config.yaml
n_kv_head: 1
head_dim: 32
lr_head: 0.00656
decay_shape: "pow"
doc_mask: true
MLP neurons of a small language model. Each row is named by its layer, matrix (gate and up: input weights; down: output weights) and neuron, and shows model dimensions 16-143. Each number is 128 + 24 x the weight over its row's rms, rounded and kept within 0 to 255. A neuron's up and down rows have the sign that makes its largest values positive.
After each neuron's rows, "fires in" lists the words (lower case) most often at its 100 highest values on Wikipedia text that the model never trained on.

L4.gate365 [132 215  98  76 145 126 110 148 158 107 149 130 132 123 103 141 134 153 138 136 144 146 143 140 184 138 141 136 147 171 150 159 110 120 159 112 129  94 144 145 159 122 121 182 144 148  84  98 125  81 150 121  91 141 160 117 122 165 125 135 141 166 163 107 140 130 174 126 141 116 147 124 113 139 123 162 135 148 118 161 146 136 143 121 130 138 135 119 139 114 170 105 102  80  90 107 160 133 142 110 125  95 117 192  76  93 120 107 148  99 150 113  84 105 110 117 147 118 164 156 111 111 122 109 112 112 131 120]
L4.up365 [103 193  89  75 172 140 121 141 154 130 127 144 145 122 103 126 142 142 124 109 114 136 158 138 140 139 130 132 150 149 145 161 103 107 159 113 131 102 144 157 159 113 121 181 142 127  73 116 129  86 157 108  78 143 168 176 116 165 132 127 154 149 164 104 138 157 159 146 154 128 145 124 145 127 140 175 136 172 131 164 181 126 121 113 129 125 124 147 109 106 183 121 114  93  86  94 177 120 137 123 111 109 146 179  63  93 124 126 148  67 166 120 108 126 102 109 133 136 146 145  99 104 141 112 123 115 114 120]
L4.down365 [ 77 167 150 116 131 123 117 142 145  90 131 115 119 107 125 125  88 155 120 163 148 150 132 123  96 164 127 142 114 109 114 152 129 151 106 135 131 111 118 132 118 136  85 147 131 123 103 114  84 125 106 159 134 131 127 145  95 156 178  96 123 148 131 133  74  97 132 164 141 160 173 138 143  67 137 173 107 113 131 126 159 155 112 142 123  88 104 118 109  86 133  81 126 135  91 153 102 146  85 118 112 111 108 119 132  97  96 118  93  90 125 113 131 120 132 146 127 154 127 129 112 148 134 103 122 127 151 136]
fires in: "album", "along", "al", "always", "club"

L4.gate383 [126 148 101 123 161 145  69 116 122 114 148 167  97 137 137  78 165 125  97 145 121 172 133 120 121  76 162 155 114 185 161 154 131 132 128 139 109  86 119 113 150 131 115 120 115 168 112 142 131  77 103 112 122 119 168 131 136 110 123 141  95 132 115 120  77  87 191 110 169 155 108 144 140 115 120 117 123 133 135 152 183 117 130 143  96 134 114 142 165 142 149 123  73 122 125 125 129 143 145 105 164 175  89 134 162 130 157  73 136 108 126 119 117 118 125 124 127 105 139 141 115 100 103 129  95 106 127 150]
L4.up383 [ 99 135 124 112 124 115  91 126 121 108 161 151  72 137 148  78 146 140 110 147 149 174 163 129 120  95 155 156  94 182 148 141 140 136 121 110 101 104 117 112 155 122  97 116  89 138  95 147 138  99 100 137 113 117 149 143 148 155 143 136 119  97 122 129 102  60 181 104 201 170 100 138 161  90 120 140 122 151 142 155 166 115 141 148 114 128 131 118 143 119 132 121  97 121 109 124 116 114 121 120 171 188 104 145 162 148 164  99 105  72 125 127 123 138 137 135  97 129 139 139 129 122  89 134 139 101 119 164]
L4.down383 [117 135 168 122 109  73 118 132 101 119 139 124 138 146 147 112 127 174 109 108 139 168 139 150  79 137 143 164 142 144 113 117 136 134 120 123 111 126 151 113 121 110  75  92 137 147 128 130 131 125 103  93 175 130 131 108 121 128 143 116 121  83 110 114 126 105 115 112 110 154 121 155 119 117 154 163  89 156 158  94 162 147 128 106  71 122 104 134 146 120 106 126  98 131 125 175 118 123 150 126 146 166 116 165  69  61 150 139 130 128 143 116 139 150 120  97 170 114 143 194 139 159 145 135 109 121 102 140]
fires in: "by"

L6.gate71 [111  94 125 116 135 115 152 175 124 164 154 124 151 104 179 147 134 124 148 115 101 131  93  95 140 111 139 107 162  88  80 119 124 130 110 140 117 136 124 128 135 126 166 128 118 136 185  78 166 168 146 178 111 120 119 123 155 141 137 116 128 133 100 155 118  63 137 149 132 137 126 143 137 121  86 108  94 126 161  87 136 117 104 118 112 137 111 184 125 140 144 120 113 102 167 149 107 130 130 105 122 133 150 185 120 136 144 113 115 107  89 157 120 162 107 143 144 144 111 139  94 168 132  97 132 138 155 152]
L6.up71 [149 118 129 109 133 110 144 178 147 144 161  92 134 111 151 169 140 126 122 126 123 154 138 103 138 120 148 137 150 135 121 118 121  65 108 113 127 142 171 144 126 117 122 156 174 169 138  90 137 117 105 157 115  90 159  89 157 151 120 133 133 156 101 163  80  58 165  88 130 122 114 156 148 150 106 137 126 116 166 109  85 122 106 145 147 131 138 132 155  65 143 183 136 117 122 143  81 100 149 140 139 109 145 174 117 152 151 130 122  93 125 157 130 155 168 153 137 131 156 122 109 139 120 100 153 162 116 154]
L6.down71 [118 129 128 119 137 121 126 151 123 136 155 109 114 167 162 124 160 155 154 165  96 139 116 143 169 135 114 117 126 163 145 144 123 125 131 125 107 126 134 101 126 141 134 135 188 163 121  95 131 125 119 133 151  89 140 100 146 107 119 134 171  96 122 150 127 170 104  98 112 129 136 119 130 134 167 129 160 164 113 121  74 145 165 148 114 101 129 136 137  94 104 108 144 128  66 110 133 142 141  90 138  68 138 141 150  48 141 131 161  90 157 135 140 163 161 119 136 121 113 124 135 149 147 131  92 136  80 104]
fires in: "railway", "railroad", "director", "rail", "directed"

L12.gate140 [124 126 109 111 128 157 152  94 113 112 166  79 107 103 163 167 130 123 134 119 149 128 126 140 131 120 167 133 118  90 105 107  88  92 155 108 132 136  81 141 130 154 140 175 160 150 179 110 142 129 126 116 134 152 133 107 177 152 148 135 116 122 147 104 108  37 115 183 169 136 141 141 142 118 139 115 121 111 110 155 127 156 135 151 170 150 137 126 135 130 136 141 188 119 121 151 138 117 126 111 115 131 100 167 113 132 133 129 150 137 129 132 122 112 123 100 135 119 181 130 139 136  61 123 107 135 147 130]
L12.up140 [134 145 132 135 130 148 115 138 105 152 126 115 154 132 146 159 142  93 103  91 136 158 160 122 140 149 102 169 140 138 132 145 162 111  85 133 127 143 109 143 118 145 143 109 147 186 141 129 137 128 144 140 126 126 141 196 133 161 155 113 136 110 141 122 144  85 137 165 118 108 134 109 153 130 139 104 126 135 120 164 105 110 115 173 140 103  87 134  99 147 138 109 127 119 143 119 147 152 121  95 115  98 151 130 159 107  90 156 114 165  85 174 144 148 151 130 110 167  93 108 132 120 109  80 124 102 127 138]
L12.down140 [ 84  82 168 144 118 160 128 114  90 133 132 114  99 138 164 106 113  83 128 101 110 151  94  94 130 145  80 136 148 151 144 115 120 124  99 122 142 129 116 126 140 160 129 159 123 139 146 129 154 133 121 128 126 156 157 100 114 131 168 160 118 151 149 129 139 168 141 108 166 127 156 132 141 131 170 142 104 164 129 113 145 173 118 167 114 182 140 145 139 140 103 172 120 128 116 120 130 136 179 154 106 103 108 156  81 141 139  91 135 109 138 150 116  98 145 135 134 158 104 107 123 103  69 134 113  99 152 137]
fires in: "an", "announced", "annual", "any", "another"

L12.gate459 [124 126 167 151 107  99 126 146 178 130 150 149 154 120 167 157 123 143  96 139 138 103 135 148 156 144 113 127 108 118 114 110 150 156 155 121 106 112 163  92 106 118 105 124  96 128 155 147 126 102  89 174 107 119 108 127 115  91 111 166 139 115 126  89  95 124 125 122 104  98 142 119 117 166 120 124 117 112  99  85 145 127 136 136  75 159 178 147 118 138 187 198  98 164 154 125 115 109 107 120 110 141 154  86 123 132 152 155 101 139 137 127 147 129 133 161 112 141  70 145 173 125 105 120 128 129 123 131]
L12.up459 [155 149 116 150 134 135 155 135 101 135 113 118 113 108 128 108 107 130 194 124 174 139  91  91 134 121 163 132 155 144 121 158 106 129 126 117 156 133 127 129 134  98 108 146 117 135  90 139 118  99 122 104 109 113 173 115 116 137 106  82 134 116 108 118 152  98  90 119 122 121 162 103 139 115 143 144 108  96 112 106 166 118 103 137 167 105 118 161 137 191 133 137 161 183 161 118 126 113 113 143 134 110  99 143 111 118 184 102 128 140  97 162 133 122 135 175 167 107 115 156 157 106 171 137 106 144 129 148]
L12.down459 [129  88 145 121 114  98 123 109 129 151 134 174 130 152 161 125 119  68  89 118 153  93 146 129 148 145 141 167 172 129 148 154 127 113  90  99  80 157 107 128 151 151 160 115 143 148 105 138 117 116  99 138 151 110 146 115 115 129 150 169 104  91 105 118 123 147 124 107 148 126 146 140 134 100 145 126 122 112 141 127 156 166  91 161 179 137 115 134 131 168 111 151 117 139  96 143 144 109 103 137 113 109 158 112  59 114 119 132 181 156 107 133 132 200 153 170 145 138 115 106 139 109 133 142 131 148 111 123]
fires in: "of"

L6.gate487 [ 96 128  90 126 134 138 135 144  92 141  99 145 113 134 128 110 109 126 124 128  99 138  71 122 145 167 181 137 110 145 160 160 126  90 136 161 168  98 115 125 133 170 101 133 131 154  97  83 111 128 147 150 131 141  88 128 105 152  86 129 175 117 134 136 160  70 104 122 110 141  89 135 125 153 156 131  99 120 107 110 116 127  93 121 124 113  90 166  99 117 104 139  94 139 216 160 152 121 124 135  96 165 136  95 144 170  83 139 141 149 140 101 132 128 113 100 134 135 131 134 173 136 146 170 153 143 156 119]
L6.up487 [104 128  97 154 135 129 159  99 130 128 120 122  99 163 123  96 122 148 120 109  97 129  98 144 136 143 159 154 107 121 144 159 122  65 129 115 174 104 152 120 154 110 122 132 124 155  94 118 113 126 166 178 162 100 131 120 117 150  99 120 133 135 140 124 156 119  99 122 140 133 122 115 129 155 120 112 129 118 139 106 116 116 144 138 114 143 100 135 103  98  93 194 135 109 178 163 107 121 138 114 142 130 126 118 120 183  88 135 175 163 135 136 128 137 146 127 115 137 147 122 158 172 143 143 164 125 117  88]
L6.down487 [137 186 153 113 129 102 141 156 121 127 170 133 166 131 125 119 138 133 121 138 156 132 153 143 100 179  90 110 111 174 146 132 119 121 123  80 134 132 162  83  95 129 127 119 145 177 108 117 103 121 153 165 117 108 110 141 140 154 101 127 185 160 161 163 153 104 110 120 155 161 113 102 116  71 129  85 137 106 139 127  93 164  85  99 147 144 112 152 141 104 116 130 103 139 115 166 105  96 125 154 148 107 123 128 140 166 149 126  95 106 134 131 149 156 126 142 141 131  97 123 131 161 111 122 176 151 147  90]
fires in: "he", "it", "she"

L3.gate283 [118 154 143 109 143 131 110 121 137 143 110 158 168 161 143 136 165 105 126 131 118  96  95 158 110  91 149 108 186 158 100 157 137 157 119 178 131  64 144  96 135 101  94 128 108 147 110  76 130 107 122  88 102 117 116 132 123 117 160 141 158 149 116 116 149 140 134 129 112 130 156 153 181 108 130 153 167 133 150 144  98 139 100 119 101 137  82  94  84 172 113  95 147 155 102 104 134 146 139 107 126 139 141 102 112 131 165 101  95  70 144 153 155 144 124 164 158 100 121 111 118 130 132 141 160  98 119 170]
L3.up283 [176 180 104 148 121 157 129 121 121 125 154 142 176 142 146 145 164 148 135  90 122 113 117 168  93 121 143 118 148 152 125 146 169 175 138  95 127  76 153 159 150 109 119  93 137 144 154 119 139 125 121 115  87 139 124  95 142 154  99 173 137 175 162  86 136 153 141  97 142 112 146 155 151 123 129 138 172 122 142 102 139 146 131 152  89 132 162 100 121 119 135 124 138 135  67 128 135 135  87 119 136 145 118  74 109 129 139 102 111  93 115 119 141 118 170 149 114 113 137  59  94 140 171 109 127 113 100 150]
L3.down283 [119 147 112 145 136  71 162 118 123 123 168 112 116 135 113  63 124 135 101 104 126 145 142 155 128 174 150 137 135 106 142 125 137 121  99 109 134 158 108 143 140 128  89 114 107 121 118 137 143 105 116  69 131 126 126  82  91 135 163 103 134 126  82 112 118 113 161 118 104 129 129 132  97  86 129 118 164 192 140 131 159 117 172 109 123 123 107 105 160 144 152 127 108 104 135 141 114 126 129 161 132 128 126 113 105 127 135 145  82 130 118  82 194 122 118 151 108  89 177 160  97 151 160 112 147 108 149 142]
fires in: "as", "by"

L9.gate90 [156  85 134 154 103 158 176  88 167 126 180 115 118 114 163 131 136 142 130 131  96  99 170 129 127 124 102 146 150 136 113 141  69 122 114  98 158 110 107 166 141 145 125 144 157 147 138 165 144 160 178 172 141 159  88 107 148 133 165 127 144 127 151 110 135  69 103 133 152  87 141 121 119 145 155 132 134 118 148 166 126 147 121 125 120  99 132 139 139 144 130 142 108 119 115 120 114 174 104  98 118 150 111 153 127 164 126 113 121 145 110  95  89 144 151 106 157 140 105 129 106 105  97 117 151  93 188 129]
L9.up90 [143 127 161 112 122 111 116 116 133  96 159  80 119 131 144 142 112 134  99 110  95 147 121  98  96 143 149 130 116 141 125 139 124 105 103 117  92 120 104 142 155 156 118 103 146 138  89 143 150 124 159 165 103 119 112 132 128 120 156 104 147 157 132 144 123 106 136 164 126 111 168 106 126 119 156 139  59 135 161 163 114 159 119 128  99  95 105 172 117 175 131 173 153 115 127 128 165 146  99  95 131 122 125 107 177 131  98 159  99 126 158 121  93 118 140  81 150 156 155 103 118 108 108 153 102 105 141 123]
L9.down90 [107  98 159 126 110 107 131 106 108 102 114 118  90 131 140 121 126 137 117 106 118 111 132 102 141 188  72 178 156 132  95 150 130 141 114 151 127 101  93 109 164 132 108 174 145 120 155 121  54 164 170 169 148 118 115 153  91 138 160 125 118 139 138 145 134  92 139 136  88 110 162 142 150 126 160 112 111 135 137 142 145 124 107 135 115 132  97 123 120 115 104 122 127 150 116 175  99 146 117  83 135 134 119 130 140 120  90 134 100 107 172 156  97 157 130 131 121 139 117 106 121 151 118 118 112 115 124 153]
fires in: "an", "another", "any", "announced"

L6.gate364 [117 151 168 158  68 111 168 146 141 143 157 127 147 145 122 147 142 144 161 123  94 107 140 161 119 125 139 172 119 170 108 131 171 155 125 158 149 125 180 126 114 158 113  84  96  87 150 165 155 113 137 157 107 115 122 146 141 104 146 120 119 137 128 100  93 113  54 123  88 141 134 132 112 118 127 142 100 146 125  79 139 107 159 150 121 130 162 164 178  85 123 143 128 171 153  95 126  72 114 130 149 147 134 156 125 110 160 100 176 154  97 129 123 126 113 122 182 147 124 135 168 131 115 136 104 144 128 120]
L6.up364 [120 148 165 161  92 116 161 140 153 154 137 143 167 130 104 166 169 151 144 125  99  88 142 160 158 125 158 203  96 143 141 154 157 140 118 138 141 151 130 107 112 119  99 154  75  84 158 131 139 116 148 128 105 136 123 125 153 119 155 127 117 124 132 107 104 111  92 111 118 143 151 136 128 115 104 139 134 168  98  97 130  94 150 129 135 102 141 169 168 101 118 113 134 168 134 132 117  83 128 133 170 157 123 149  94 132 140 117 133 193 126 113 111 126 124 124 219 123  77 121 164  98 103 130  89 136 124 100]
L6.down364 [ 96 172 186  80  94  65  95  85 131 144 126  98 148 130 142 127 145  95 116 128 117 152 127 139 148 142 119 164 118 164 100 124 109 154 168 110 123  51 115 125 139 119 125 139 125 108 162 156 127 106 129 119 127 127 128 132 140 124 123 180 118 119  88 134 181 128 107 131  86 128 137 120 129 102 173  76  82 127 130 134  96 148 127 128 141 119 164 133 106 133 164 144 181 129  96  98 146  90 108 111 116  92 136 110 108 117 131 173 127 102 126 138 137 144 147 143 126 140 103 177 145 101 106 103 118 141 120 133]
fires in: "of", "and"

L3.gate347 [102 119 166 127 106 146 108 114 131 124  80 139 149 162 144 110 130 139  75 110 165  86  99 104  89 111 160 117 146 128 112 110 126 145 141 127 148 145 133 113 113 124 112 127  81 125 136 124 168 122 135 124 103 135 124 127 151 172 109 116 141  80 125 133 144 110 143 108 175  96 163 115  80 171 150 155 125 156 107 107 123 112 104 154 124 126 111 139  50 114 118 171 122 146 147 164 167 109 179 124 122 177 138  83 127 122 121 133 110  93  98 133 136 155 141 106 123 128 159 161 103 155 123 147 159 140 123 149]
L3.up347 [131 119 109 139 149  91 129 148 106 153 115 122 118 117 123 107  98 119 117 145 117 129  92  94 129 148 119 157 153 155 118 157 139 110 140 144 153  92 124  46 159 135 119 141 118 103 133 152 138  70 115 125 138 115 102  96 137 139  92 127 160 132 117  97 100 129  85 112 140 131 125 141 133 108 118 138 137  95 164 143 115 156 111 209 110 135  70 116 114  95 127 166 145 154 138 183  88 108 106 105 108 132 111  96 112 139 105 157  93 137 116 106 112 161 120 140 131 150  81 129 162 127 148 132 179 142 128 108]
L3.down347 [144 128 107  90 103 115 164 141 132 161 112 149 146  95 110  95  88 184 115 100 137 109 112 129 109 137 129 138 173 135 118 136 149 121 156 117 152  74 154  46 118 133 129 138 104 173 129 154 162  88 131 120 140 141 102 120  89 135 149  93 134 142 157  88 129 121  93  99 140 112 112 132 133 140 131 139 140 136 122 128 130 149  79 145 145 128 154 118 141  70 139 145  87 127 140 145  97  96 144 139 124 131 136  85 134 165  42 108 130 120 142 114 112  80 141 124 146 155  73 116 132 129 138 129 136  97  84 137]
fires in: "he", "health", "heart", "height"

L12.gate322 [124 162 146 156 107 104 130 116  99 165 101 116 148 120 138 119 107 168 165 157 109 135 138 131 116 144 115  89 146 110  92  89 144  99 130 125 141 139 134 139 115 166 125  98 138 156 111 166 103 104 125 125 128  97 170 141 143 156 139 171  91 105 119 118 145 124 118  85 171 162 168 146 105 163 180 111 103 102 143 139 137 131 172  68 121 150  86 120 122 143 163 123  89 115 173 134 124 140 111 128 136 128 125 113 135 106 101 127 104 111 169 137 160 118 140 139 113 137 124 138 142 124  91 147 102 136  67 105]
L12.up322 [130 130 155 165 144 101 147 107 137 115 153 108 122 107 124 108  90 122 152 113 124 123 140 165 146 164 126 191 137 134 124 118 142 122 120 136 165  72 148 116 114 117 168 120 134 130 125 100 104 135 151 141 103 118 124 108 110 161 142 143 107 146 115 145 172  99 105 169 118 132 156 134 105 100 102  70 136 158 106 131 159 146 126 158  98 156 143 134 154 177 101 135 148 143 117 157 120 107 159 128 194 126 145 131 128 150 119 175 118 120 164 136 156 136 142 113 121 113 120 148 117 162 137  92 131 146 151  68]
L12.down322 [135 143 152 110 121  84 154 136 123 107 152 143 115 139 100 147 105 108 140 134 136 136 124 113 106 151 135 115 114 130 118 140 136 137 152 128 124 100  94  81 142 148 161 108 136 119 126 121  82 111 152 120 122 122 152 114 141 136 102 136 111 159 147 124 131 168 120 103 124 152 126 162 129  67 103 159  99  98 104 127 117 152 164 135 179 119  91 133 139 116 172 178 153 117 110 161 129 105 112 166 118 122 131 129 146 138 133  96 194  99 100  92 132 123 108 118 131 113 124 140  53 107  97 157 183 131 150 135]
fires in: "also", "it", "she", "candidate", "latter"

L2.gate314 [125  88  84 123 127 122 126 108 145 148  83 138 102 145 113  80 100 153 129 137 162 144 124 100 139 106 114  91 108 126 118 168 108 123 143 153 158 121 124  83 127 160 108 173  99 127  99 158  95 106 127 156 130 148 127  97 163 109 112  95 156 116 136  80 102 124 138 119 166 116 163 105 133 137 135 146 100 153 104  88 148 127 135 123 149 155 125 128 122 124 126 168 125 178 132 172 178  95 147 122 104 146 100 100 150 126 104 131 127 127 132 130 139 148  69 151 148 136 135 137 118 151 166 146 143 113 150  91]
L2.up314 [134 138 105 114 121 125 104 109 123 144  93 122  91 164 128 115 113 103 144 142 143 125 147  74 145 127 135 125 155 116  98 168 126  94 128 117 199  83 113  84 174 147 113 175 134 120  96 176 137  99 140 132 151 136 137  86 166 103 121 108 140 130 155  84 100 135 148  98 190 153 166 112 123 120 129 153 128 138 103 118 128 129 157 159 137 163 120 150 122 124 155 145 131 151 121 174 147 131 128 116 102 165 111 145 144 100 128 125 156 145 143 122 120 124 106 155 130 122 147 145  90 110 157 126 139 127 137 127]
L2.down314 [117 137 115 110 141 104 138 136 116 105 121 107 207 113 138 122 118 136 127 143 186  90 122 147 107 151  81 110 113 118 136 180 138 113 136 127 150  49 134  60 149 173 117 160 136 143 109 139 136 129 152 149 139 135 144 131  96 120 134 115 168 123 147  98 163 134 151  87 155 129 116 142 171 110  96 128 165 136 104 159 146 148 133 156 120 167 140 151 145 127 106 103 134 108 155 128 129  93 125  88 111 157 112 134 137 128 131 127 143  93 146  96 107 118 129 150 114 147  82 125 107 152 156 143 100 173 100 126]
fires in: "he", "between", "heart", "height", "health"

L9.gate4 [ 93 131  90 120 156 105 129 140 132 110 119 133 154 108 119 113 135 148 147 116 148 139 115  96  85 119 157 127 133 145 103 141 116 143  89 136  94 104 170 128 144 142 120 133 115 120 140 154 111 110 107 139 109 120 183 135 126 109 163 165 131  89 110 106  95 104 127 134 146 130 178 142 172 145 128 135 110 120 182 135 105 103 129  92  88 136 138 104 111 137 119 108 154 148 123 118 131 120 146 126 118 173  66  84 156 111 133  94 121 112 112 117 149 137 101 134 125 120 146 122 128 121 119 148 132  82 110 116]
L9.up4 [126 127 127 100 120 117 157 140 106 103 133 133 102 151 134 103 149  86 130 146 154 163 142 155 111 147 128 129 139 161 141 130 118 132  58 133 103  98 165 137 121 146  97 122 107 155 136 172 108 140 118  91 148 147 185 145 153 112 139 156 113 127 120  99  97 111 166 102 126 113 136 136 131  94 141 141  93 112 106 107 109 130 109 132 114 146 109 115 132 119 139 156 162 135 140 126 116  97 137  95 122 151  93 117 102  85 128  76 167 124 178 104 129 110 155 153 129  88 138  80 147  69  91 149 138 112 111 102]
L9.down4 [120 145  95 102 100 101 115  91 109 144 115 146 154 157 152 107 173 141 121 102 124 143 142 169 103 136 114 147 136 145 126 126 155  92 105 140 154 103 141 118 171 134  87 121 118 169 151 159 150 106 132 109 125 146 146 147 124 129 137 171  87 146 159  93 119 144 142  94 115 122 137 121 129 112 134 129 139 140 153 175 127 167  96 143 121  73 110 104 139 114 132 137 120  92 131 141 123  86 129  79 101 126 140  97 142 136 176  98 127 167 145  95 140 166  75 164 137 127 112 159 109 102 102 177 133 161 108 102]
fires in: "by"

L3.gate464 [111 129 122 174 100  81 182  84 139 161 131  89 125 150 121 139 137 112 108 104 132 103 150 102 132 146 136 134 107 160 125  93 116 124  93  99 151 121 106 145 117 152 148 131 146 102 133 151 120 168 172 145 104 149 110 129 102 150 151  94 149 132 148 135 151  77  91 111 164 137 131 147 172 142 139 173  95 100 131 129  98 141 168 177 154 127 119 147 157 144 140 135 133 130 110 123 100 128 168 101 124 173 102 116 120 118  69 122  95 105 126 138 164 118  84 113 149 131 129 127 120  73  85 157 121 128 173 101]
L3.up464 [ 90 108 126 155  86 105 142 118  74 138 134  80  89 156 119 152 150 122 120 121 121 122 146 114 119 174 127 130  95 182 145 126  89 116  62 104 118 128  93 144 122 155 132 156 188 127 137 173 131 145 142 138 108 164 101 126 130 145 153  81 132 136 118 142 138 112  96 114 146 161 127 135 166 128 146 166 104 101 133 130  92 126 164 129 150 128 107 162 170 144 122 138 161 106 114 174 104 155 143 117 144 135  74 139 117 134  97 117  86 123 127 139 127 151 114  94 156 136 139 125 117 126 106 147 129 110 156 111]
L3.down464 [107 137 132 173  43 141 161 115 122 104 115 122 132 118 180 150 170  97 156 127 129 143 105 135 119 156 107 139 129 101 159 121 116  84 120  96 122 122  95 142 150 121 104 134 130  83 123 146 159 114 147 111 160 125  81 162 149 155 117 112 117 130 114 137 121  89 126 133 132 132 136 116 214 162 152 137 101  98 127 135 107 150  92 142 144 139 120 168 116 143 126 144 177 117 142 170 148 128 123 114 148 120 129 161 141 130 123 141  95 122 132 180 120 141 132  80 163  96 105 114 111  99  89 116 119 101 166 130]
fires in: "an", "any", "another"

L4.gate149 [108 146 155 117 135 134 103 145 112 110 149 115 153 134 104 111 170  92 104 130  62 117 150 132 156 127 136 133 124 118 132 112 140 126 111 139 122 120 122  83 123  96 120 105 174 110  93 109 111 124 107 106 164 141 196 149  93 133 121 110 126 147 137 135 100 102 163 109 130 127 161 120 114 117 112 137 171 162 104 138 175 156 131 123 117 120 150 143 131 137 122 117 111  63  88 132 119 113  88 142 121 189 115  96 145  95 127  93 131 124 119  72 128 112 133  95 116 130 153  67 101 129 114 110 126 124 134 130]
L4.up149 [109 147 164 137 139 123 120 181 132 103 139 123 124 149 141  85 163 116 124 123  50  90 147 148 139 131 140 138 129 123 150 120 121 127 124 118 139 112  90 106 139 122 133  92 160 103 115 116 120 116 117 125 148 130 198 136  92 148 111 145 133 145 133 141 113  97 152 101 111 119 162 116 102 106  97 145 158 167 102 135 157 156 139 139 104 156 150 182 143 140 132 124 136  81 117 117 115 101 102 121 120 188  91 107 124 104 124 107 129 118 113  74 116 128 157 110 125 125 173  71  81 124 118 114  93 138 147 115]
L4.down149 [118 125 119  98 150 114 136 138 129 141 136 103 101  96 147 108 180 109  69 143  91 133 106 164 106 151 105 138 112 113 131 178  97 159 108 122 106 114 142 142  96 105 148  93 125 137  97  98  96  84 107 127 149 139 146 129  91 112 137 114 135  93 120 143 112 160 162 117 153 107 157 130 120  96 129 118 127 152 109 129 151 121 126 153 139 132 176 119 162 120 154 133 114  74  99 120 142 123 113  62  86  81  89 159 111 115 111 117 145 138 100 134 103 138 141 106 158 114 146 107 113 141 154  96 114 119 119 119]
fires in: "album", "along", "al", "always", "albums"

L2.gate100 [104 158  87 115 170 130 129 127 158 128 137 118 148  97 110 147 141  87 154 129 103 116 125  93 147 146 139 167 106  85 176 130 129 163 126 102 135 110 141 138 126 129 159 161 131 139  85 114  96  87 131 127 102 123 153 149  90 153 155 147 101 136 160 124  93 144 126 137 131 142 158 137 145 122  91 145 144 157 111 132 135  96 119 100 135 131 136  97 157  96 163  90 137  82 111 174 160 139  93 112 117 161  97 117 107 109 113 125 151 141 153 116 113 144 105 113 150 145 106  81  86 147 105 107 133 156 197 129]
L2.up100 [108 184  78 118 157 147 110 129 138 128 152 134 133 138 117 173 160  92 118 119  89 163 140 128 152 119 145 121 131  99 140 131 113 123 168 119 118 134 109 138 123 145 148 158 126  89 104 142 147 115 168  90 165 142 170 160 110 163 126 168 106 130 114 132 104 154 147 123 120 126 156 128 113 134 118 176 168 163 130 120 170 110  94 109 116 131 160 109 142 122 155  96 109  64 111 159 168 125  86 135 131 119 104 138  92 139 155 116 110 159 117 116 103 148 117 125 142 180 112 146  80 134 112 115 112 142 151 106]
L2.down100 [ 81 132 117 104 147 120  97 143 100 108 112  90 104 127 105 167 113 145 162  92 103 152 151 119 160 112 119 134 105  77 151 169 135 126 129 132 110  93 152 128 155 151 114 170 164 125 106 136  93 114  80 164 154 129 154 166 116 157 147 106 121 102  97 128  88 140 119 128 151 116 141 141 102 114 116 167 125 144 102 135 181 161 129 151  99 132 149  99  87 101 140  90 104 116  62 132 137 129  98  85 105  77 109 116 136 107 106 117 105 115 138 105 110 142 104 102 132 128 153 142 107  97 129 100  97 135 166  92]
fires in: "album", "along", "al", "always", "although", "albums"

L4.gate93 [146 117 120 140  91  98 104 140 125 146  59 135 169 116 130  93 111 122 116 148 135  84  74 118 113 136 132 137 175 131 108 139 155 135 113 118 205 120 133 143 117 107 117 155 104 122 147 183 170 142 116 128 121 123 148 152 100 167 101 179 151  86 124 107 131  98 146 172 162 136 171 103  96  92  97 167 138 157 129 143 122 149 119 152 100  82  81 137 102 129 126 154 142 143 182 139 143 121 162 144 132 156  96 124 131 143 102 137 117 115 139 116  98 125 104 117 113 125 163 154 135 125 136 131 145 145 131  95]
L4.up93 [139 150  91 106 156 100 123 116  81 130  57 140 127 105 119  54 100 139 133 151 116 105  87 103 117 132 130 113 158 135  82 157 166 122 120 155 169  93 124 115 137 120 110 170  75 101 144 122 157  92 108 167 118 115 126 123 115 139  83 155 147 106 155 121 152  94 156 126 107 126 130  87 120 141 130 106 109 141 105 126 120 158 124 146  96 123  84 139 158 139 144 143  90 133 162 196 118 129 131 125 110 147 127 133  75 113 136 119 107  96 128 111  99 159 131 150 136 136 167 119 101  97 103 128 142 160 129 102]
L4.down93 [159 105  80  75 102 103 110 100 115 146 104 133 167  93 114 119 147 132 136 139 156 141 134 105 131 169  84 146 132 115  87 150 118  98 138 148 149  89 176  98  85 141 129 119 105 140 109 139 149 136 118 178 153 128 106 113  85 158 125 102 131 124 161 139 145  83 124 124 136 128 169 130 153 110 109 146 143 119 112 127 142 102 120 154 123 147 128 143 123 109  94 150 128 127 162 147 128 123 181 120 105 152 130 104 125 124 113 139 154 123 141 125 104 118 150 144 147 139  90 111 141 122 120 171 134 118  95 126]
fires in: "he", "it", "heart", "health", "height"